{"n_layer": 8, "d_model": 256, "n_head": 2, "n_kv_head": 2, "head_dim": 128, "d_mlp": 1024, "vocab_size": 1024, "activation": "silu", "norm": "layernorm", "norm_place": "pre", "norm_eps": 1e-05, "positions": "rope", "rope_base": 10000.0, "rope_fraction": 1.0, "qk_norm": false, "attn_scale": 0.0884, "bias": "all", "tie_embeddings": true, "parallel_block": false, "init": "normal", "init_std_qkv": 0.0243, "init_std_o": 0.00606, "init_std_up": 0.0243, "init_std_down": 0.00606, "optimizer": "adamw", "lr": 0.00158, "beta1": 0.95, "beta2": 0.95, "weight_decay": 0.13, "lr_head": 0.00619, "grad_clip": 2.0, "warmup_steps": 588, "schedule": "cos", "final_lr_fraction": 0.03, "batch_tokens": 65536, "seq_len": 256, "doc_mask": true, "train_tokens": 386100000, "steps": 5892, "dataset": "wikipedia_en"}
MLP neurons of a small language model. Each row is named by its layer, matrix (down: output weights) and neuron, and shows model dimensions 160-223. Each number is 200 + 40 x the weight over its row's rms, rounded and kept within 0 to 999.
After each neuron's rows, "fires before" lists the tokens most often just after its 100 highest values on Wikipedia text that the model never trained on.

L3.down143,179,192,165,222,172,223,169,218,163,211,181,233,145,260,191,232,227,212,281,187,202,135,192,162,160,180,240,237,209,247,218,164,223,262,135,222,197,134,196,246,192,149,306,299,199,253,156,248,188,189,183,183,118,273,203,185,197,230,167,193,228,172,206,171
fires before: " the", ",", " he", " G"

L3.down209,216,220,166,189,185,246,198,198,174,275,253,205,220,237,178,175,219,243,218,211,217,224,140,190,171,154,233,172,159,146,198,130,173,212,287,199,156,210,120,96,133,150,195,243,208,185,231,223,277,213,226,187,208,210,200,197,305,176,162,214,142,242,170,115
fires before: "ic", "ing", "s", "ed", "-", "="

L3.down573,214,272,146,214,177,205,281,187,252,139,158,229,222,172,143,143,190,230,199,213,161,222,176,234,323,203,191,201,205,208,157,263,239,210,207,155,184,188,212,195,241,166,281,213,310,81,218,147,174,239,212,186,223,204,173,197,151,188,189,151,189,259,165,189
fires before: " ", "l"

L3.down425,193,186,237,182,157,264,308,202,139,284,204,248,180,191,185,176,171,178,190,230,164,172,234,253,265,326,212,201,218,187,192,151,263,163,142,202,269,204,198,229,276,234,219,154,196,208,190,195,190,155,205,177,199,214,284,148,187,146,241,194,248,208,180,198
fires before: ",", "0", "9", "6", "4"

L3.down900,274,126,199,193,203,183,270,239,200,303,141,224,183,197,194,220,184,197,175,248,213,183,202,213,189,202,154,244,159,189,130,231,249,208,176,209,195,183,224,196,206,262,255,242,198,227,139,199,227,281,193,180,219,178,303,282,195,212,149,179,148,171,205,216
fires before: "–", ":", " |", "v", "le"

L3.down974,234,156,160,173,200,183,224,175,233,233,253,207,167,212,213,144,209,194,191,214,179,223,204,183,229,158,174,220,322,214,155,182,156,184,232,185,160,190,238,190,241,244,263,121,223,199,130,234,228,194,197,156,222,221,173,185,238,128,160,303,171,191,268,231
fires before: "1", "2", "===\n", "in", "===\n\n"

L3.down157,216,216,179,247,254,145,161,181,176,197,285,219,234,236,176,217,259,224,234,138,168,143,208,182,188,229,231,226,175,195,260,193,216,154,245,174,168,169,208,165,156,277,228,174,227,225,273,221,201,242,154,199,220,204,212,194,244,216,244,243,239,218,217,209
fires before: " a", " an", " the", " b", " m"

L3.down448,202,247,122,243,175,275,199,123,207,223,161,218,172,218,151,265,194,219,201,158,209,228,203,222,214,161,204,247,227,136,164,211,161,214,146,195,264,156,129,189,241,175,136,169,148,222,203,193,218,237,153,192,168,181,184,150,259,205,212,146,189,88,227,263
fires before: "ure", "ion", "u", " that", "uring"

L3.down731,203,247,151,201,186,108,201,218,178,258,270,201,176,183,171,178,136,178,253,165,188,241,223,224,283,228,207,193,206,128,185,215,217,216,243,200,216,108,239,181,156,174,213,191,254,164,223,157,249,188,207,289,237,169,213,138,173,140,233,155,232,183,292,182
fires before: "1", "2", "0", "A", "8", "5"

L3.down699,190,189,203,204,218,168,170,171,248,162,271,173,264,187,194,218,221,142,269,185,199,201,285,247,216,145,189,220,225,150,269,212,133,214,151,250,165,259,177,199,211,148,214,163,231,169,122,249,132,223,157,164,326,180,208,224,168,103,202,205,180,259,123,159
fires before: "1", "2", "her", "ear", "l", "5"

L3.down360,223,214,262,232,174,231,152,263,233,194,235,198,219,167,173,224,131,130,189,138,171,259,190,138,214,249,220,195,210,197,223,116,223,213,164,201,207,167,220,205,176,226,306,265,172,239,169,278,156,191,236,156,123,154,166,175,186,151,309,195,225,168,216,174
fires before: "ed", "ure", "ur", "ment", "ing"

L3.down161,244,221,111,206,200,181,150,211,164,220,197,167,241,211,189,223,168,215,185,194,241,215,206,223,231,182,169,224,207,263,218,205,205,148,202,182,175,167,162,214,218,98,195,196,121,203,139,205,263,134,217,256,203,180,145,180,271,138,167,113,225,137,205,180
fires before: " a", " w", " the", " he", " an"

L3.down541,208,237,223,171,163,159,226,166,131,206,249,207,260,169,203,231,260,158,193,173,133,220,230,232,182,162,211,172,119,180,174,150,160,198,165,290,206,186,242,219,232,154,246,202,229,215,222,200,275,182,187,134,205,194,230,243,188,201,153,236,154,223,162,209
fires before: " ", " the", " he"

L3.down67,248,207,176,250,254,204,216,193,167,218,145,213,190,269,134,215,193,213,214,157,216,161,176,213,290,228,207,250,171,188,245,177,142,189,193,199,217,187,140,173,166,146,207,186,201,271,221,182,126,230,195,192,178,170,290,214,256,169,216,199,169,191,207,182
fires before: "9", "0", "8", "ip"

L3.down371,159,163,224,229,189,154,166,165,223,186,232,222,243,228,175,165,200,203,250,181,207,177,260,211,172,327,289,303,156,183,233,162,141,274,189,244,204,153,224,173,254,190,246,247,243,256,183,167,215,205,173,169,223,168,257,197,201,146,179,196,235,240,229,218
fires before: " the", "ed", "er", " I"

L3.down322,213,247,255,183,190,132,233,162,207,98,174,184,251,151,235,140,232,195,147,224,181,162,219,164,228,244,188,208,169,164,152,277,201,146,209,194,180,230,186,151,155,183,197,156,168,173,208,217,218,257,226,151,179,187,127,177,273,165,189,220,217,208,117,208
fires before: " ", "ut", "ies", "8", "ons"

L3.down915,198,160,173,125,264,129,250,207,187,198,198,193,205,191,143,331,291,162,105,258,240,161,132,203,166,220,196,229,166,201,208,212,180,215,155,219,224,142,152,200,219,240,188,178,222,186,252,165,213,183,161,249,215,223,231,218,152,181,146,205,167,183,183,182
fires before: " ", "|", "u", "-"

L3.down872,220,246,203,145,197,272,213,214,237,207,173,231,158,226,240,157,140,266,228,163,137,191,225,240,145,209,147,245,189,181,201,203,195,165,153,192,252,228,159,177,289,210,205,177,269,179,172,154,127,156,217,129,197,180,189,183,247,191,174,259,180,304,254,250
fires before: "|", "|---|---", "-", "|---|---|---|---"

L3.down823,229,137,155,208,263,188,142,205,110,159,225,233,144,159,233,231,163,218,204,202,159,235,186,222,189,148,273,182,273,161,215,230,184,236,207,215,161,191,190,257,196,218,184,235,225,153,277,231,198,229,172,208,240,210,194,176,217,180,176,183,278,138,173,147
fires before: "ut", "v", "ts", "ent", "ed", "-"

L3.down656,152,198,240,192,190,241,175,161,207,182,233,200,242,230,226,183,215,210,238,226,271,206,307,274,220,259,264,180,241,202,185,210,223,245,165,213,227,255,165,173,162,143,188,161,151,205,220,103,237,269,165,201,222,179,203,222,232,212,230,261,230,199,257,205
fires before: "0", "2", "8", "1", "6", "%"

L3.down1008,165,199,274,203,149,195,135,245,199,245,234,248,167,232,271,149,180,204,159,198,205,183,181,145,234,166,175,213,161,191,205,259,147,272,262,169,154,187,202,204,177,241,164,232,193,272,226,177,206,190,198,163,190,191,217,202,146,208,194,129,178,268,250,176
fires before: "er", "ball", "ed", " a", "ing", "o"

L3.down110,193,190,235,208,234,239,229,215,194,201,243,206,191,154,163,212,182,157,210,181,222,236,215,214,146,60,182,158,217,208,218,267,140,160,223,226,169,225,173,179,119,205,179,235,166,179,160,186,214,202,127,185,200,225,266,270,133,285,143,177,115,159,167,213
fires before: "0", "1", "2"

L3.down2,216,172,153,188,200,241,201,211,246,115,208,224,184,203,172,216,116,144,118,251,188,198,163,218,150,207,169,177,177,235,203,140,145,213,166,248,168,281,184,168,198,217,247,252,233,208,188,208,88,160,159,206,232,222,143,158,216,242,158,200,159,266,146,198
fires before: "|", "==", "===", "The", "-", "C"

L3.down443,236,142,250,220,180,266,171,201,195,112,189,161,176,215,241,248,151,141,164,171,194,181,99,170,141,275,205,243,223,202,176,225,207,124,219,225,169,177,211,161,162,265,117,247,139,192,282,250,193,255,132,227,220,200,201,212,150,185,166,218,247,232,149,238
fires before: " the", "en", " a", " ", ":", "an"

L3.down935,197,197,232,155,225,139,189,223,190,225,198,244,179,189,207,204,167,160,175,220,227,216,171,131,291,171,77,126,267,221,238,190,254,150,176,168,175,208,226,163,119,191,236,163,114,236,224,153,194,146,192,230,164,151,253,156,203,135,252,192,171,171,222,156
fires before: "ted", "ing", "em", "ed", "ic", "ical"

L3.down227,172,159,164,164,261,149,224,203,125,223,187,215,163,191,194,281,180,294,210,143,269,194,198,181,233,203,209,204,224,211,163,222,247,258,154,149,212,170,187,122,133,209,174,157,167,227,194,71,173,148,209,231,212,261,221,227,234,232,97,122,250,120,215,209
fires before: " to", " the", " that", ":", " \"", ","

L3.down895,158,224,274,215,191,180,262,144,173,181,163,185,263,182,158,229,160,211,182,207,286,184,138,140,184,217,206,265,197,202,175,202,255,246,193,191,247,190,243,207,228,228,144,219,143,145,194,248,313,187,130,225,212,213,189,152,212,113,213,237,225,183,177,155
fires before: "9", "5", "6", "0", "1", "8"

L3.down540,199,182,265,154,208,185,227,180,202,160,245,131,189,162,218,200,112,128,164,271,159,243,213,228,204,261,196,183,245,169,214,266,130,165,203,236,186,202,202,125,151,234,155,277,155,215,173,243,224,262,200,247,226,145,209,204,261,121,134,221,243,175,176,166
fires before: " the", "ul", " to", " his", " a", "inal"

L3.down799,254,188,195,219,172,87,207,199,254,104,209,296,246,119,160,145,186,195,216,223,183,216,99,92,147,161,252,201,151,176,154,214,231,160,189,211,166,228,266,201,244,185,223,147,231,203,204,225,192,261,123,138,200,236,156,154,202,173,226,193,164,160,173,256
fires before: " a", "ium", "us", " an", "em", "ist"

L3.down865,186,197,148,180,264,190,211,183,300,220,225,229,195,246,190,200,170,212,197,241,162,211,265,180,228,182,217,178,167,234,190,116,244,240,232,183,135,191,197,227,245,150,227,173,177,221,120,212,284,237,193,218,230,176,307,215,233,137,159,152,255,300,255,179
fires before: "=", "her", "S", "ic", "ical"

L3.down30,200,189,186,195,292,238,209,246,178,147,209,211,235,201,196,212,224,172,218,244,214,191,150,245,150,153,151,221,119,197,202,259,161,188,231,223,134,133,238,166,156,199,294,114,221,204,190,202,253,188,256,209,234,151,217,161,220,179,257,224,214,206,171,138
fires before: "\n", ",", ".", " |", "re", " Col"

L3.down464,229,203,203,197,155,241,203,199,190,136,213,224,218,189,222,182,181,205,181,178,217,203,194,165,225,204,191,235,208,208,267,99,120,191,136,193,255,231,181,229,168,181,211,190,213,225,205,227,196,178,220,157,156,153,206,231,230,200,261,201,210,184,142,167
fires before: " ", "==", " S", " L"

L3.down951,205,202,163,193,228,194,240,251,221,220,140,238,214,194,210,154,166,206,193,235,214,203,127,222,131,209,186,201,157,167,220,82,105,190,161,215,245,130,229,203,242,246,198,205,178,173,197,235,214,205,157,224,260,224,191,140,167,224,171,207,203,281,245,164
fires before: "==", "===", "In", "A", "The"

L3.down174,190,162,217,232,182,113,255,184,165,258,154,105,195,178,261,201,220,253,210,167,220,190,211,245,170,186,160,228,227,171,123,325,185,212,189,229,195,266,211,227,222,247,141,171,258,183,225,144,159,175,214,183,167,172,150,206,233,148,124,218,147,176,195,235
fires before: "=", " ", "ing", " |", " st", "C"

L3.down924,197,199,130,277,187,187,161,178,221,253,100,213,238,266,270,288,253,226,241,198,229,261,209,221,141,166,176,204,201,243,228,158,153,263,128,184,195,212,202,137,118,217,245,218,158,181,224,194,247,252,178,180,211,202,229,190,175,241,127,268,166,222,177,192
fires before: " the", " a", " \"", " M"

L3.down316,116,177,206,208,182,218,219,184,132,213,271,220,277,117,181,223,223,252,198,205,248,211,226,206,189,283,214,163,114,189,217,280,161,197,220,209,269,242,279,251,194,230,159,268,257,195,199,150,201,244,282,155,206,188,187,203,154,189,191,220,201,236,151,230
fires before: " ", " (", "-"